Part of a small language model's weights.
Size: width 192, MLP 768 GELU, 5.42M parameters.
Architecture: LayerNorm before each block, rotary positions, untied embeddings.
MLP neurons of a small language model. Each row is named by its layer, matrix (up: input weights) and neuron, and shows model dimensions 32-127. Each number is 500 + 50 x the weight over its row's rms, rounded and kept within 0 to 999. Numbers have three digits each.
Before each neuron's rows, "fires on" lists the tokens most often at its 100 highest values on Wikipedia text that the model never trained on.

fires on: "our", "ug", "angu", "du", "ify", "war"
L3.up287:547463567411507445416529544475489470505535480575538487554486517495500441568349517535534446497505431344477482532437446479525470347489552523457538450596551511553440424470422472478493545527515463492367414492524503484504487456476515534554465497528513520435479518586454470429505517539537443523

fires on: " same", " early", "ty", "о", "ra"
L3.up303:497403457442551503454600487538580523501547539451584481508412547471475459587452534470483542513479623532473402538447504535632482493516475558444534434574526491417396520396501522501540518497528449505453568512528498457478457499407613548554521532517501498557495478580465500434467526525557491417

fires on: " all", "el", " One", " one", "|---|---|---|---", " ground"
L3.up719:509487560469563586655540613545476524464533483604541493539394511454477352531454481448479422517504485535525518486507569420455492444528484481511518549527593442590473462581551481524491468526510586446532360464464496518494444483428499506372461442400492456546499508509468464524472534482544495514

fires on: "ets", "imated", "part", "aps", "orn", "ors"
L3.up173:498576506505487392472520482483437478573498493549507485522598512529526478460482501541572441527580367475536538520543558474483478592495508439557554539467518543499523553472460552415423528475547499528440472458520482528502606461507531473458501505413528512454538500369550508496513482549504456480

fires on: " (c", " (in", "ual", "==P", " (w", "==T"
L3.up546:474526558477489558541414457408458505458537502447471521485469482538452442600534534449436595547442626486492571451476515578515518617518494536515536463364481460559399471456519407484539500446449495475553611481462506540413506564504445468568463536509446563446521468527562575443535456479523476491

fires on: " well", "iss", "–201", "rated", "ff", " medalist(s)"
L3.up20:441435507493524555449439445527546514474476565445437479441520491431555531481521501487507512409501510531456389500513364543495551514483543453500394538522379519346491468505564456535493515470482501526523464535550501420486544480472434537444525540626522550597501536631426520465554537469455477461

fires on: "ron", " 24,", " Ge", " 0", "ep", " tr"
L3.up269:480468455512487383471595502575488506509516592482459408467514563420575434486577468529608474412515507592534393519471485463553495654449500390467527503518481562451479569426539531421438540413471478512415470516461463437495455396447574513464488500448494460498459528397515482545489520421488470458

fires on: "en", "so", "–201", "uz", "9", " 77"
L3.up574:437475444556454539551474446546477479457448539412409482474517467508531591423632506500490536410461537607512425543511483466481546617514543444535422554438379479423578571622508462408482474438465501527602479501531548458467493562550518502492596531543534486506468541435481513585484503532436511534

fires on: "ed", "ited", "3,", "NG"
L3.up146:468493374576475541559554569601472525442498491454521532501448538550498607389561499492465426535485484555518510517554610388534516575578508488464525532437518445490595517548506538474522511452504494509541493482466476520479488443650564461451576475342496446427489476402533440562521466483482574491

fires on: " imp", " (18", " medalist(s)", " history", " (17", " pos"
L3.up265:495499547437480453509409455519576552470550575506411456446466427444519546570527540519437524442464534532496530524532403587519484458439490503479505524506420627468424563520551598507471621494492411537454483498481442456517539471459472459548470580554486538489530507589509577419500507502502480481

fires on: "ically", "ne", " who", " spec"
L3.up576:455431489588532516473472451545570550459451539430401475456513484396502490399534506493481544413482547619513403535516442458487584576460510456503464567458431497460533488578532487478464508445526476501479473475527584404540442480496437500449491530525456499500477510526437552470513590490433501404